python train.py --n_layer=13 --d_model=896 --n_head=7 --n_kv_head=7 --head_dim=128 --d_mlp=2688 --vocab_size=9159 --activation="tanh_gelu" --norm="layernorm" --norm_place="pre" --norm_eps=1e-05 --positions="rope" --rope_base=10000.0 --rope_fraction=0.75 --qk_norm=false --attn_scale=0.0884 --bias="none" --tie_embeddings=false --parallel_block=true --init="normal" --init_std_qkv=0.0172 --init_std_o=0.0172 --init_std_up=0.0172 --init_std_down=0.0 --optimizer="muon_variant" --lr=0.0123 --lr_mult_down=0.7 --beta1=0.93 --lr_head=0.00393 --grad_clip=1.0 --warmup_steps=200 --schedule="wsd" --decay_fraction=0.946 --decay_shape="linear" --final_lr_fraction=0.0 --batch_tokens=131072 --seq_len=512 --doc_mask=true --train_tokens=901000000 --steps=6875 --dataset="wikipedia_en"
MLP neurons of a small language model. Each row is named by its layer, matrix (up: input weights; down: output weights) and neuron, and shows model dimensions 272-399. Each number is 200 + 20 x the weight over its row's rms, rounded and kept within 0 to 999.
Before each neuron's rows, "fires on" lists the tokens most often at its 100 highest values on Wikipedia text that the model never trained on.

fires on: " S", " g", " G", ",", " ", "re"
L10.up101,181,165,232,197,198,206,207,208,177,224,176,198,183,215,234,217,177,169,240,208,204,194,206,216,211,186,202,194,160,240,201,206,180,192,185,226,199,160,202,234,205,177,211,209,177,217,216,219,204,160,223,201,204,207,227,191,224,211,214,186,195,207,204,198,193,174,194,193,173,213,239,187,197,227,221,185,181,182,187,201,197,209,153,227,247,182,229,188,178,202,195,194,207,189,218,223,208,201,186,190,207,204,218,161,201,186,201,178,139,204,212,180,249,222,190,201,190,222,176,216,225,187,165,231,201,204,180,173
L10.down101,172,201,182,212,210,215,203,185,156,194,183,188,231,224,211,209,169,192,202,210,202,202,199,209,230,218,191,195,158,195,189,198,211,188,203,212,203,167,212,234,180,203,194,184,209,201,171,210,175,188,220,191,185,184,230,175,224,161,197,215,179,176,171,211,192,187,183,198,215,236,231,199,182,211,200,225,218,182,213,177,233,187,174,193,228,227,197,213,228,207,194,205,199,184,195,201,232,199,205,181,229,183,184,203,223,205,191,185,196,202,200,171,183,185,210,221,168,194,178,210,189,198,213,223,159,193,221,162

fires on: " ", "-", " bl", "7"
L10.up292,203,161,222,176,170,215,175,202,175,203,215,194,191,244,220,189,224,177,194,181,228,222,202,180,206,177,152,193,208,202,215,211,159,221,223,183,205,221,163,185,190,191,194,162,206,193,170,202,199,202,184,192,238,191,196,213,220,173,193,200,216,202,174,219,191,187,201,184,229,188,184,208,194,209,212,214,188,203,147,220,234,173,243,194,207,223,212,215,207,182,198,200,218,173,155,202,181,199,223,156,209,234,181,192,188,191,182,197,200,205,209,185,210,229,190,214,232,226,205,192,213,209,182,211,160,207,192,167
L10.down292,186,154,223,206,192,200,209,205,207,196,204,184,217,212,217,210,187,180,232,198,225,217,224,195,206,232,214,227,190,195,188,209,185,186,206,208,207,198,194,196,226,184,203,233,225,185,180,212,180,167,201,210,219,203,179,210,206,213,196,209,179,195,195,209,188,142,194,215,184,189,192,219,152,199,144,213,216,167,195,158,228,170,212,174,165,175,183,203,194,184,166,210,219,169,179,176,258,222,227,217,196,191,185,180,194,185,212,191,202,197,177,215,216,175,198,215,224,226,203,219,222,187,189,214,239,189,198,185

fires on: " c", ":", " h", " is", " -"
L10.up641,236,188,182,200,191,211,171,218,231,179,179,249,168,186,204,158,164,204,199,216,191,196,195,209,217,199,197,166,198,187,176,235,197,242,208,186,221,213,208,212,192,194,176,210,221,191,187,201,174,201,182,176,212,216,205,218,145,157,193,260,223,209,186,210,177,235,205,208,213,213,205,201,183,189,184,192,189,195,220,173,226,174,161,182,220,220,204,199,196,183,198,195,213,226,220,206,180,193,192,188,223,185,184,159,220,188,202,184,193,176,202,253,214,225,209,201,202,186,182,188,224,186,206,162,185,199,173,172
L10.down641,227,198,231,202,166,198,227,244,212,230,220,216,190,215,208,160,175,213,186,194,201,201,219,169,175,201,185,201,198,159,233,190,179,216,184,207,180,181,215,166,214,202,200,202,181,231,178,218,183,196,217,192,180,183,192,226,240,207,215,193,208,188,203,215,197,183,220,189,227,199,242,214,193,208,222,214,229,176,201,193,176,194,206,183,211,215,199,171,197,196,230,192,209,204,187,211,207,198,209,243,212,195,204,190,219,175,219,170,215,231,225,187,206,204,198,250,166,199,228,202,188,222,182,201,203,160,193,234

fires on: " M", " N", "M", "m", "od"
L10.up2667,174,221,218,173,179,193,212,222,191,187,177,176,199,196,192,198,195,193,139,172,206,214,220,213,194,218,215,188,242,206,212,225,195,192,211,186,166,188,198,184,220,196,204,180,221,175,218,236,182,201,180,222,233,210,227,199,188,219,222,204,198,191,179,230,172,195,195,202,190,180,205,208,188,168,213,213,179,229,222,179,192,207,241,188,219,193,170,201,197,188,189,205,208,222,225,209,152,226,211,208,229,256,189,222,202,194,199,176,204,192,219,212,193,184,190,203,183,192,186,148,191,189,201,227,175,195,215,195
L10.down2667,184,199,188,204,227,216,163,202,183,191,230,207,215,211,206,182,226,182,212,187,217,207,265,207,185,181,186,198,211,223,180,191,197,175,189,201,198,193,216,241,216,212,182,194,235,208,202,195,197,226,143,209,193,205,185,190,196,159,184,201,142,163,218,195,193,230,207,237,216,165,189,182,168,217,223,230,235,192,192,228,186,211,238,205,172,169,177,197,179,214,188,202,196,217,195,203,191,203,200,192,203,209,197,220,167,201,202,217,205,201,235,193,182,183,215,203,207,197,227,189,198,245,186,197,202,203,177,203

fires on: "-", " t", " T", " B", " \"", "'"
L10.up1766,205,180,204,198,205,191,231,189,199,225,168,180,213,197,180,204,228,221,178,183,166,178,199,171,199,214,172,228,215,208,197,184,212,199,179,231,202,168,169,174,226,213,212,193,166,216,194,228,219,250,250,153,199,174,161,206,207,217,226,207,223,217,197,172,226,169,231,208,231,207,246,207,241,165,195,208,189,226,216,200,174,201,177,183,205,206,230,204,203,227,211,199,221,194,194,190,220,221,165,199,166,246,185,201,210,201,178,178,192,191,189,193,222,223,214,180,200,204,229,228,223,187,207,197,199,193,191,151
L10.down1766,223,172,169,183,200,218,191,192,186,193,220,188,214,234,187,207,156,207,227,192,199,198,200,207,197,159,200,163,248,190,202,203,213,224,188,222,212,152,173,184,195,193,203,245,193,202,186,140,216,204,201,215,174,207,174,234,206,184,199,186,216,179,224,212,173,208,187,194,217,207,211,147,190,197,202,192,237,204,195,187,212,219,167,224,230,198,202,193,213,210,211,215,202,174,174,180,214,169,192,174,164,199,192,123,200,194,179,208,201,170,191,229,209,186,211,212,221,238,198,156,189,187,208,197,184,213,182,230

fires on: ",", ")", "),"
L10.up2086,161,191,197,198,212,204,206,202,185,168,199,197,189,181,186,175,172,173,208,172,193,189,196,214,207,167,231,163,239,224,192,238,177,186,187,173,191,189,165,213,180,258,175,226,224,181,174,209,215,165,190,215,200,199,151,193,189,237,195,217,221,212,170,175,184,188,209,219,189,229,198,208,206,214,194,135,219,148,197,184,186,180,178,179,175,202,199,192,208,244,176,185,210,200,177,230,198,184,203,221,193,226,251,206,191,202,200,194,192,213,220,193,231,168,192,182,160,185,185,174,213,171,191,199,205,213,183,161
L10.down2086,212,185,164,183,202,218,190,201,231,181,196,219,223,221,166,215,207,173,180,180,180,188,204,222,226,182,209,184,226,231,215,204,177,197,202,189,163,177,228,194,177,269,214,191,195,189,207,192,168,206,177,179,209,192,201,193,215,194,196,209,192,208,225,167,208,197,191,225,194,183,176,217,237,177,176,189,189,149,206,207,205,202,171,195,213,187,170,183,171,185,197,220,189,215,190,206,211,191,199,194,195,193,216,198,204,163,201,202,191,171,222,216,197,194,186,214,259,205,230,185,242,181,218,184,200,182,190,220

fires on: " ", "–", "8", " habit"
L10.up1817,184,163,196,195,193,160,178,198,181,266,187,209,214,233,191,183,204,185,227,236,232,180,181,212,222,229,221,195,207,211,218,198,205,215,219,214,207,182,213,194,185,191,219,161,198,217,164,168,212,199,165,218,187,171,185,212,168,204,167,207,213,179,169,180,164,199,210,207,177,241,214,186,142,222,225,201,188,171,202,206,195,260,201,204,206,181,171,204,215,191,228,185,207,209,192,188,205,227,224,190,191,191,202,187,183,204,256,186,182,202,217,176,206,189,209,191,229,214,197,170,197,163,227,198,172,179,167,175
L10.down1817,203,155,181,221,217,232,202,216,192,226,238,209,220,194,204,155,199,211,216,205,234,174,185,207,210,201,194,169,236,185,184,182,196,220,173,210,174,251,214,178,189,205,189,241,203,158,189,182,203,183,205,195,207,227,211,201,233,163,219,215,199,145,197,219,210,221,213,205,185,209,226,175,163,205,217,184,176,214,200,227,193,193,187,201,211,179,188,171,180,220,186,189,230,205,229,200,175,229,225,230,167,180,232,192,222,223,212,183,187,210,179,165,208,211,225,219,188,181,201,211,221,230,227,196,192,211,199,173

fires on: " |", " RO", " N"
L10.up1916,183,210,217,228,213,215,186,220,184,208,230,209,208,189,186,188,215,196,220,164,212,202,208,183,192,174,208,213,237,218,192,202,195,179,179,197,212,180,198,208,213,196,258,183,237,213,226,206,219,192,213,190,216,229,215,219,198,193,187,227,174,208,182,184,203,212,199,207,251,200,194,232,193,190,185,242,157,187,210,243,217,243,183,212,192,226,170,197,203,193,200,210,215,187,182,220,221,196,182,185,213,226,214,217,217,176,228,178,155,203,201,203,229,201,246,219,171,241,179,242,178,220,227,206,187,213,192,184
L10.down1916,212,170,212,172,236,183,184,215,200,222,188,201,189,181,205,171,225,208,234,166,210,194,197,188,207,202,208,193,167,207,221,197,189,197,186,188,222,170,199,200,220,195,182,204,169,200,202,218,182,216,206,198,215,200,216,177,196,243,198,213,172,188,182,196,162,206,180,221,177,184,242,199,208,204,202,236,203,193,198,185,212,159,206,213,205,227,194,182,194,182,178,212,202,164,202,199,232,216,185,202,202,213,180,236,177,227,180,209,172,191,195,220,193,208,174,216,174,191,189,211,161,217,234,143,213,199,183,202

fires on: " ", ".", "11"
L10.up1070,199,204,204,212,208,203,226,137,203,180,182,198,189,202,203,212,212,173,213,240,186,159,210,215,184,191,224,199,201,152,174,170,232,215,213,215,237,185,180,175,235,251,193,180,210,209,237,198,130,201,205,181,193,222,216,204,184,199,169,197,190,226,251,173,218,195,184,260,201,195,200,198,199,162,188,199,174,218,207,202,194,198,184,206,179,208,200,196,208,224,164,185,197,183,200,187,191,141,179,193,181,190,186,204,184,176,193,203,207,213,176,236,181,184,175,182,280,185,228,192,205,189,240,199,232,206,208,182
L10.down1070,220,270,226,176,203,224,227,185,211,187,202,214,205,234,204,196,190,214,184,207,241,212,195,188,190,211,167,186,169,168,183,212,164,186,212,178,230,241,186,177,184,237,222,213,188,172,192,215,209,229,204,211,195,169,187,203,218,194,225,196,229,186,197,226,198,210,195,186,218,215,169,208,172,221,196,215,163,195,220,202,210,260,217,205,195,222,199,208,203,195,205,186,207,190,185,178,189,208,196,223,196,173,180,175,216,189,234,212,182,225,199,202,182,179,242,198,187,167,184,198,192,180,207,187,165,201,222,192

fires on: ".", " |", "-", " "
L10.up2672,210,201,211,216,241,236,209,190,186,186,196,188,251,208,177,162,195,221,251,225,183,179,214,229,192,162,206,214,180,189,166,198,183,176,176,210,181,183,183,214,183,169,203,206,190,187,216,187,220,229,218,232,221,180,161,180,199,200,201,213,213,213,164,197,203,176,200,189,221,172,237,205,183,221,175,212,205,190,225,208,170,176,218,251,194,235,196,209,223,191,200,197,245,190,184,195,192,165,207,210,183,218,203,195,201,186,229,206,251,185,191,197,205,172,205,221,190,194,191,182,221,218,172,198,193,233,209,230
L10.down2672,197,202,203,162,219,195,184,163,163,169,176,205,206,197,199,179,187,197,199,188,199,192,178,213,207,174,213,196,213,170,204,180,228,208,200,225,197,223,232,174,162,204,179,197,191,201,201,186,190,188,171,219,191,190,175,199,183,218,190,188,226,192,222,221,213,161,198,168,196,189,203,197,172,198,228,199,202,190,244,215,213,182,200,202,170,197,165,188,165,216,230,233,184,244,201,205,210,194,198,188,216,200,210,200,181,221,198,184,239,232,198,234,212,186,204,201,194,195,193,196,181,174,208,203,205,188,194,207

fires on: "\n", ")\n", ",", " D", "."
L10.up304,222,205,202,193,197,226,204,205,209,192,169,212,188,210,196,170,170,220,229,193,203,161,215,223,171,193,201,194,206,206,186,197,201,242,202,168,190,202,221,195,206,208,222,203,205,174,207,209,197,243,195,176,196,231,197,183,208,192,195,214,178,175,227,195,225,176,189,208,185,185,190,187,200,208,217,212,185,202,237,183,178,182,237,182,211,201,202,205,209,208,208,220,197,228,191,213,202,185,211,195,187,193,182,227,241,224,166,194,203,219,187,193,200,160,198,217,162,234,186,207,207,205,200,214,213,205,203,160
L10.down304,199,244,210,186,195,165,177,202,206,170,184,170,229,180,169,197,183,207,184,174,190,174,191,198,196,185,197,196,175,197,242,213,187,191,164,194,199,199,219,173,202,213,222,204,177,195,191,203,213,196,199,200,188,216,177,195,222,190,188,178,174,190,239,210,193,171,217,218,245,157,188,191,174,215,181,188,195,182,188,178,163,189,229,183,169,216,168,229,205,195,193,198,178,190,213,209,186,229,201,184,198,204,199,197,195,191,211,194,169,239,212,187,200,175,165,206,216,175,187,166,198,185,191,199,204,206,188,206

fires on: " Japanese", ",", " in", "ian", "f"
L10.up1974,141,171,210,205,186,194,185,215,199,207,198,181,222,198,198,219,205,197,175,201,203,232,194,236,224,197,181,187,184,228,161,223,208,246,213,213,227,227,207,228,205,231,176,192,201,213,229,228,227,184,196,193,194,198,208,229,164,203,226,206,196,200,237,193,187,184,211,236,184,194,214,220,171,177,198,207,213,156,180,206,148,178,197,224,193,201,214,209,229,189,228,216,178,192,214,210,204,194,194,189,196,231,198,218,199,200,191,238,201,184,208,201,202,189,179,257,208,198,202,189,194,189,209,219,229,217,207,200
L10.down1974,179,200,259,186,217,202,191,187,224,218,185,195,192,173,195,199,186,188,221,202,219,200,220,200,252,192,189,170,198,229,192,185,213,236,211,218,225,190,193,196,202,224,207,169,198,213,201,213,221,213,189,190,179,215,202,243,187,210,217,182,191,228,207,189,174,193,223,192,204,192,204,202,225,227,211,228,180,177,191,226,175,198,214,201,171,146,180,206,220,205,201,213,196,177,183,163,216,219,200,193,185,185,200,189,213,195,182,175,221,194,179,244,208,205,181,205,206,205,206,175,215,211,188,196,210,201,209,213